MLP neurons of a small language model. Each row is named by its layer, matrix (up: input weights; down: output weights) and neuron, and shows model dimensions 208-303. Each number is 128 + 32 x the weight over its row's rms, rounded and kept within 0 to 255. Numbers have three digits each.
After each neuron's rows, "fires on" lists the tokens most often at its 100 highest values on Wikipedia text that the model never trained on.

L3.up1441:159107137166152092208127146132086055144143094099062114138133066129114081178118082122136081110190146158143076137098146112076112145140117091139133091158070103102112110202130161168130147120116145130164172088171097116110186086061132081123130120153114110116092099117207126120133127098116136147
L3.down1441:051116103141146151080175071117158146150165189124125141195126235123111153113091133137135147100107120095145132158163119127133162112112130118106141095143126175138118104101105151142146125139168137053105145112128221169140099143127147122160120161130139099094103107033081118099181112134147150140
fires on: " A", " II", " III", "ne", "A", "ari"

L9.up557:126164108143108178172063131091169129122139144063109120122102061150161115129122134132154131153133127097143128082091140119136125176136142149077144122126121095102104085114121067148068177158143133136132159076138118105139144167122058124083108117090081103108165083184089130137119113062138075078
L9.down557:131035147168162071143142148116074122117131178162130166078117092106097118133152140150107042143131128181123156121124161165097095143090098141165091094147122194125120149144117113130175176127097145131143130122073109176127099118096090163132111100144100060144137153186129121129189132150148080152
fires on: " |", " and", ".", ",", " Euro", "ian"

L6.up933:098129112088198143121129185133112132090154137144119128108126165135125158119161114137163157103150167147101089105128177090120119135115121069135112109174099127150122113167104094155139111170114126168102127112184135161179179102086166090097116148062089040112115152179124112050133118100116170190
L6.down933:085086139169115129149146120134176133074069131101143112112150067102085141025105135122166125144146111120168159141098099146128157070151219158132142134142170145185099082085118172111097180126126178110103104129163123084132104113143096190133130171136101086170089103054137087116154117100107132143
fires on: " de", " van", "re", " des", "'"

L6.up1409:072119182118095116141225096131140171095182163071056136163099100170177188086132175050118082098114066127144117074135079119147149139137143126125149124131126104098120132159161120094132147108156153071152163118159125108140126136148113106133117142184153115213152151140148126133111169128137162130
L6.down1409:136129121153141125223155085126134100088130115125189138134126126158086120121118157122145105075109102107130197040169137113131086201104085184153149154088107198101127144155118113181156118084163146145065122166143144078123105141190124088143098131153115123096186096105126132142145167119124099176
fires on: ".\n\n", "==\n"

L6.up1614:160161144108147136133147103131106109118177155101114157134137079079125153170190130181086099188096147154069116069156111129119171163088134119035156080162112116084101126117150108096117098116157173130109157092175149116157107093105115143128143081112156127147104054150104087147142182104118090098
L6.down1614:160083106083134096082172156100137161102166141139167156121124117119077118171148112130120174046131156141130082116163110094142178152125150196142145139107126125068103096136109141148086119156101158127066170121116093201130096165138133070107141167080141155112105085139139129098133045163083150134
fires on: " an", "an", "'", "to", " |", "k"

L6.up333:105111117144130202100200068121143118135119088101082130130097119100098141110157142070167116150118075112074147110077138126153151154184128085170122157082127134092152133151077157138112101116188163090126144106134163078162127164175130116129146099099142124184143099199142112120121158081137135120
L6.down333:095177092118140164096162121070138099119122162134154118147136131154110122078133157109173097164082120067157133103161178113141171156143132095156168168110154167200130090131157123205165137061184105105111123149123128129093126136156110126159077136191093093094148084069090169115130153133143131118
fires on: ".\n\n"

L3.up1475:117158160199090142079169112162147164153140093072172115134085173162150164110077064130120134152152098128137117187138106160141153126179125095138127095154131128133115129156151138103125130186171104151108173067113096170111102074125124143169096090073109118172145117173101200143140095157101165156
L3.down1475:139170133097082135144191144154117174146083114107178114103130145142159142104181123106191130176117137171167151101157114176117129130123129148089166116146122175165116152143142105144116189199135084116121138132195127139120137158127161131106102141103071110147122152113080110197143107127133115149
fires on: ".", "uc", "oc", " |"

L6.up1785:155154112098142115134129106163148147123120196080179119122110128153148171119168119187147140106139116176105126175167079165089140158139132136107138141139108070161072150118145169149092124135079133088145218143077145112089179150120138140099105148110096120078107115155167146131078179156101109106
L6.down1785:126101117121122129112109114141131119213155093123108116103111099139126129108176116142086125122117128151127190168178098171153114138147104173111106055112162203107146104083081117149121164086118160156156091140172133083112129158097132124169143123133149164089045156143133148195112112134138077159
fires on: " ", " of", "l"

L6.up1272:132153119144094183133107076146142118127110137141148142092107131102071148129130112158111111097096158190092141164081132121071149116148030125148118144132138145170125103147153100128159088143121070124137165111160098150175170152132145071121134152126042121112091129174087141116063129111151102120
L6.down1272:100177124118116081059151133172110123184096067126135102115160132108135090151135097124131147119117124211118110146163132153138163121106139140124133140066068184105120171097133149140106147118092144177146156067153115084099109119091119136106121119159097129097105152215187143121228101168145109129
fires on: " ", ";", " |", "ep"

L9.up1380:153116126099114095091147089116163122119156134116114160099193116195144118125112140159094136153035182094215168083146106089161109072092161199198085122180124101181072159202149123179128100080101109172124128102078119086066214139093156150137145156112092106076139118183136150150098135118160113127
L9.down1380:148138175174180163095127122116170206120091114080131091130179052144184112119074153086131126101149174112130067128121146139179116143121184147157158158132127152137172094054089161150197092156087113132120124128138084114102156163114091115124129142181144182114064123108123104130173105121145176065
fires on: ",", "—", " |\n", " –", "ag"

L9.up939:111056042173169129135146106089132085158127105117145125074110135153132156157091125110133090102147160181106095099153156077131096188113101236164068160107101152156110134129118220141119145171106038105140140165091117149125174137067128100117158148139124125136138092130182127060152137112108067140
L9.down939:100179159083193132100054190119182126128137173145181159133125154126187153119143125180148125224134193119099150107126134216151111093153119104117146161138082091058137150087127104153120136145192138131154136078123172132102128137162104128130111147104135122101129165092088097131153108146123126093
fires on: ".", " of", " El"

L3.up412:148094119136118105172095089098026142077065119094110112120043129138146108179112134137130079130147164139146071093156160125119101124146154072152135141089139060154033138161106163158088079039126125148135095097121159110126118108136163140200112108127203146160160101161101112098097118069098087096
L3.down412:105138110141147136136208155140217116153134153129102112144156139133121149130136119139136123127146109081127154151151107120140160188115133094087158128175138132197187129152198175119100192129181128122095156132132075149128107166103154141109147122133089133047133098093126161108122131136160113139
fires on: " Sat", " Un", "ce", " Inf", " Dis", " Pas"

L6.up850:136152156075093099103181138181123171127130057090072130155161167154115170123131193068163151106118134128175134139065167138074151051125103118155156128149121131156129112149067127140123100115125112064124133154135147183184162112095140133088060091186172180121111126117110148187153111089135130094
L6.down850:151167153129105111150137108126109088141107147075160091160142117132139110115115159084197164092150113101187189107180139064125116115108147209147123156084123169190111161112175125140150069144105160139127164128153117103118146068094136126115142107161120140136186126099115155153153118099141165100
fires on: ".\n\n", ").\n\n", "\n\n"

L3.up490:151137115184115144134115166126111103116159085139062153127136212124152126121141179119142126137094158083153129087115140145159144145120117171123169093100127155103137095116136119141092131106185131150142133119127115141103117096141104177136119152117145068147109119112125142117081138105130105124
L3.down490:174082124142108108098134182141164129122149112142132198172115163151094053108095142111131074137086122170126153078159112132170154130096132149136154200117094103073143104135136125092140140127103111147112061105179172154079176159153136145120136102118143171143137163141120165115202073137141140131
fires on: " Mc", " Suz", ".\n\n", ",", ".\"\n\n"

L6.up579:104125063109108110159158102120105160163180101135131081148132160152097143159114161104046102132098194096113167083061169139129168184148115135086167134135085154095115114106109154151068106158143185083162108133152130160162148117098139160159192133089130130124074163172130072131088073083112131156
L6.down579:148123097122129113165253134133136117153163114141098131136153171166113176148103144110146104148124173135148179095059141068122249127139125118098099116115100116127126106144108147101040080140096196063137149079136087136104104097154144104158099089083216161124083110139093080106117107061164126129
fires on: ".\n\n", "\n\n", "\".\n\n"

L6.up578:099093163124155144063102141095097145092143108151133136129124169087118154143165207142169130092083104113092151091145168116114090105143157109140117092145084144113122161121150113097145158132159155105092148105124108142137151134189088168076126124141043080097060131137193169087132162139173129153
L6.down578:090102155138086115159116177136140145152107092136152133086170146077117183108124117163172114069142123164121120119101143108094137142089123148145131063172174132124098100067034118118118162155127133103085153027194112120158158095162045192137087096098088100089171097161073162114074163135097124155
fires on: " de", "'", " des", " du", " la", " der"

L6.up1644:135150093158137106098101131129117155120117049091172088115101104120079151092131121095150147106115195165160141115146173149146171144052097193146168136150099116115075116061142067115047125126134121084164129121126143083099138064061190154172134120117121126111190112120074127099045184103070082123
L6.down1644:180140200140092117124130106102057076155147194084100156192093133127152131165099125173165039153141145090132102080182110142163161170116173165187153084100136114154125152137145144107079186100166110093069120112129135131119178183098090147127133105079081159131078161163156161077229119151160103096
fires on: ".", " and", " |", " called", ";"

L3.up141:132128113122094096124226146115039180094161129142057147164175161155144159137088133061077083081123138184077069095102136112135099134147136158132157140108070110117149143125141119107149141114094185132157096136122139134140118099147141123090080110171115039113065109132105140147158099114110132108
L3.down141:152152148140138101132168156113109076146085043080128138143114127106152120099090165091084142144129101123160170058137157088158142108106135158067122188134129113103144126145122126159074107179107169131155165142081129096092093111130172122126170093092122151165123129130100144152171047163173115148
fires on: ".\n\n", " It", ".\"\n\n", "\n\n", ").\n\n", "\".\n\n"

L6.up105:113109091082175095114102152116151102102163081133142177197128159116132113174083122179192128159066157134067110125148131196077095177192083103199171155129142084171081098125104143117131170061151121128109125121108151062164118163163041137096131160124170125168145152144127143153189167142168141136
L6.down105:134168172077102147099094111166122054104188110106122131127137113131093153093225172120035148174105088134112093129054187149169114113135151145187155113150107130114126105212126124124129117174123148173168071182098132167110137136114161179114054173086134088117133139177063106160139103152158157090
fires on: " It", "ent", "our", "-", " to", " "

L3.up178:121073158143137176102117162151102125113173122082168129105119189155122165032079110139124154126145069182152143138112145114114164124125160156114114171092154107092130150056113100112177087089140157155147176175120146103134112098103141112103155079110141137098084089169144146189095167125081153096
L3.down178:147129144051157130153134114100181154136119155149121077098090091110105068140187160130102198164119149090068104146155073102174066146126091160083121118129171144152161212153134132138118172143128095123180157167163159116126158135133163141134142139127157106163106116192150169112170150092172090141
fires on: " ", "gr", "-"

L6.up1678:130107163167126173120102160080121105093164144055135138124108138131118119155119166140153147138110126085118072213149179144133149138098125094118109130096140131148145083089104088129074127179134149110192159172114108140133097137100152087116128108126116160118150100101103174144114110140160113152
L6.down1678:160149172087134132080111128146063112135161110152152141142102174096141205153139107086163131147142164122127131046142075175127129145106102119105200092123095119114097221093139160100096221206145123123194143158119196155169116174162123143184142183161129165099079103119114142132127128143180110126
fires on: ".", "-", "ed"

L6.up1164:101116154158151119143143093160125153120088166149090132104162069089152167075090128145137114143061115149073133095164189113061175136140123101168125115147083096151176166127151130155109109088108131161155156113078165096132178155102081113151121120123158102148112148174132112122092110143146143142
L6.down1164:091132129202152107109123121143092130109129129111111033134103135146109139134114160167089136158072131102091128175131127130061124101121152095107133105146122120147125153099190105154110176109205160128141129113146156178101194092132078118145115165063166068123169105163133084113106111173121116064
fires on: "ir", "or", "al", "id", "os", "e"

L9.up281:150163135222136147150166133089087126117057075114133152125094118082127089150152105129169074133119148092024118137063125129110151132117095092110111118155106142112128178128155151194101201159126145077214119061107169181120138122067161117054079129115129148147128079117069095130107128136083172110
L9.down281:138113119163118095160119163110145123093089128116119122109129091085077144159184112112049155107167124101160107141161147136112070124118152191208108119094176105137171114111120147194224151069104131118075137115106136146080140119170125145124158125151179105167138082183122122121084124147153121150
fires on: " and", " of", " was", " |"

L3.up1145:153153102165156071151174154179113183118123121152073096156160086160117139106152060130130140094105120115105137070171191144166150191139111112162136146104095036122134136056110104183119101145159179092151073124144122144113129102119161159100167178134084097053069165158165193089114102161123098125
L3.down1145:080178127179084175120125144115103111125148102153099070125149133135043102145169118073169119125079122140137090151132131155068123114139176064147119083093125119123115163169163067104080161126094119119103115144082098140122162117087077137165161182097165119153121121126097147124176175198117115155
fires on: "to", "ive", "ative", "94", "ions"

L6.up1387:093179188117131127171100136083139135150083117175104129103033139117165156162120178153124097135163108089163154103102150184123075198116138138121085131126164139115111131135150105198141129149129134089174199142104086095153141176148117163123150128135092140160230102160101120062181064088168141149
L6.down1387:112181172145140093101106115103159109147112156134178092105135127081147179116132147088150140128158097118086169132117071146143149144108168161152142146107130140086124089108155192081178151136166096104176155117116127108097151190154114067110127165164176147143131139171111161116146112133097118129
fires on: ".", " and", "ir"

L3.up1221:171109140160152091137113098153108078136185108089135110105073102093096125107170124132151097164137099113112172185134137143126106098083095141128174122112143151105116053138160134141089114112142118171213090139079095104154163156137171144159172146137153115088110098173161117133099187158087114128
L3.down1221:127123158109121111110169092172139131190124155133113197117092158061124158132075092072164124105139081093161103109130108136094143172188136142153102110112150064132131075102122133066196104124117107115092147169143177183175110142141122131110157090181146081140116111120129138145110153146120153139
fires on: " County", " Inter", " top", " My"

L6.up802:149043109037149129073106128121120113119145128079097147144104124180122098150167097173147081147131144120141138139169087122119151140120151095159142143137103133185164161064054114101137134127098152125161134166116116120107158136165118166132131156112111085105162116136126103138129114161167116167
L6.down802:149046103138103110145090132131113167129107096128129174122144172136128077177110137133126094104058126117183137156162115135134110093101115079152129103134104160140133177136165080152102097152141171143166056117158166092137153127124097122148105083120109106090129141168146128137165161129100129169
fires on: " ", " well", "–", "-", " ("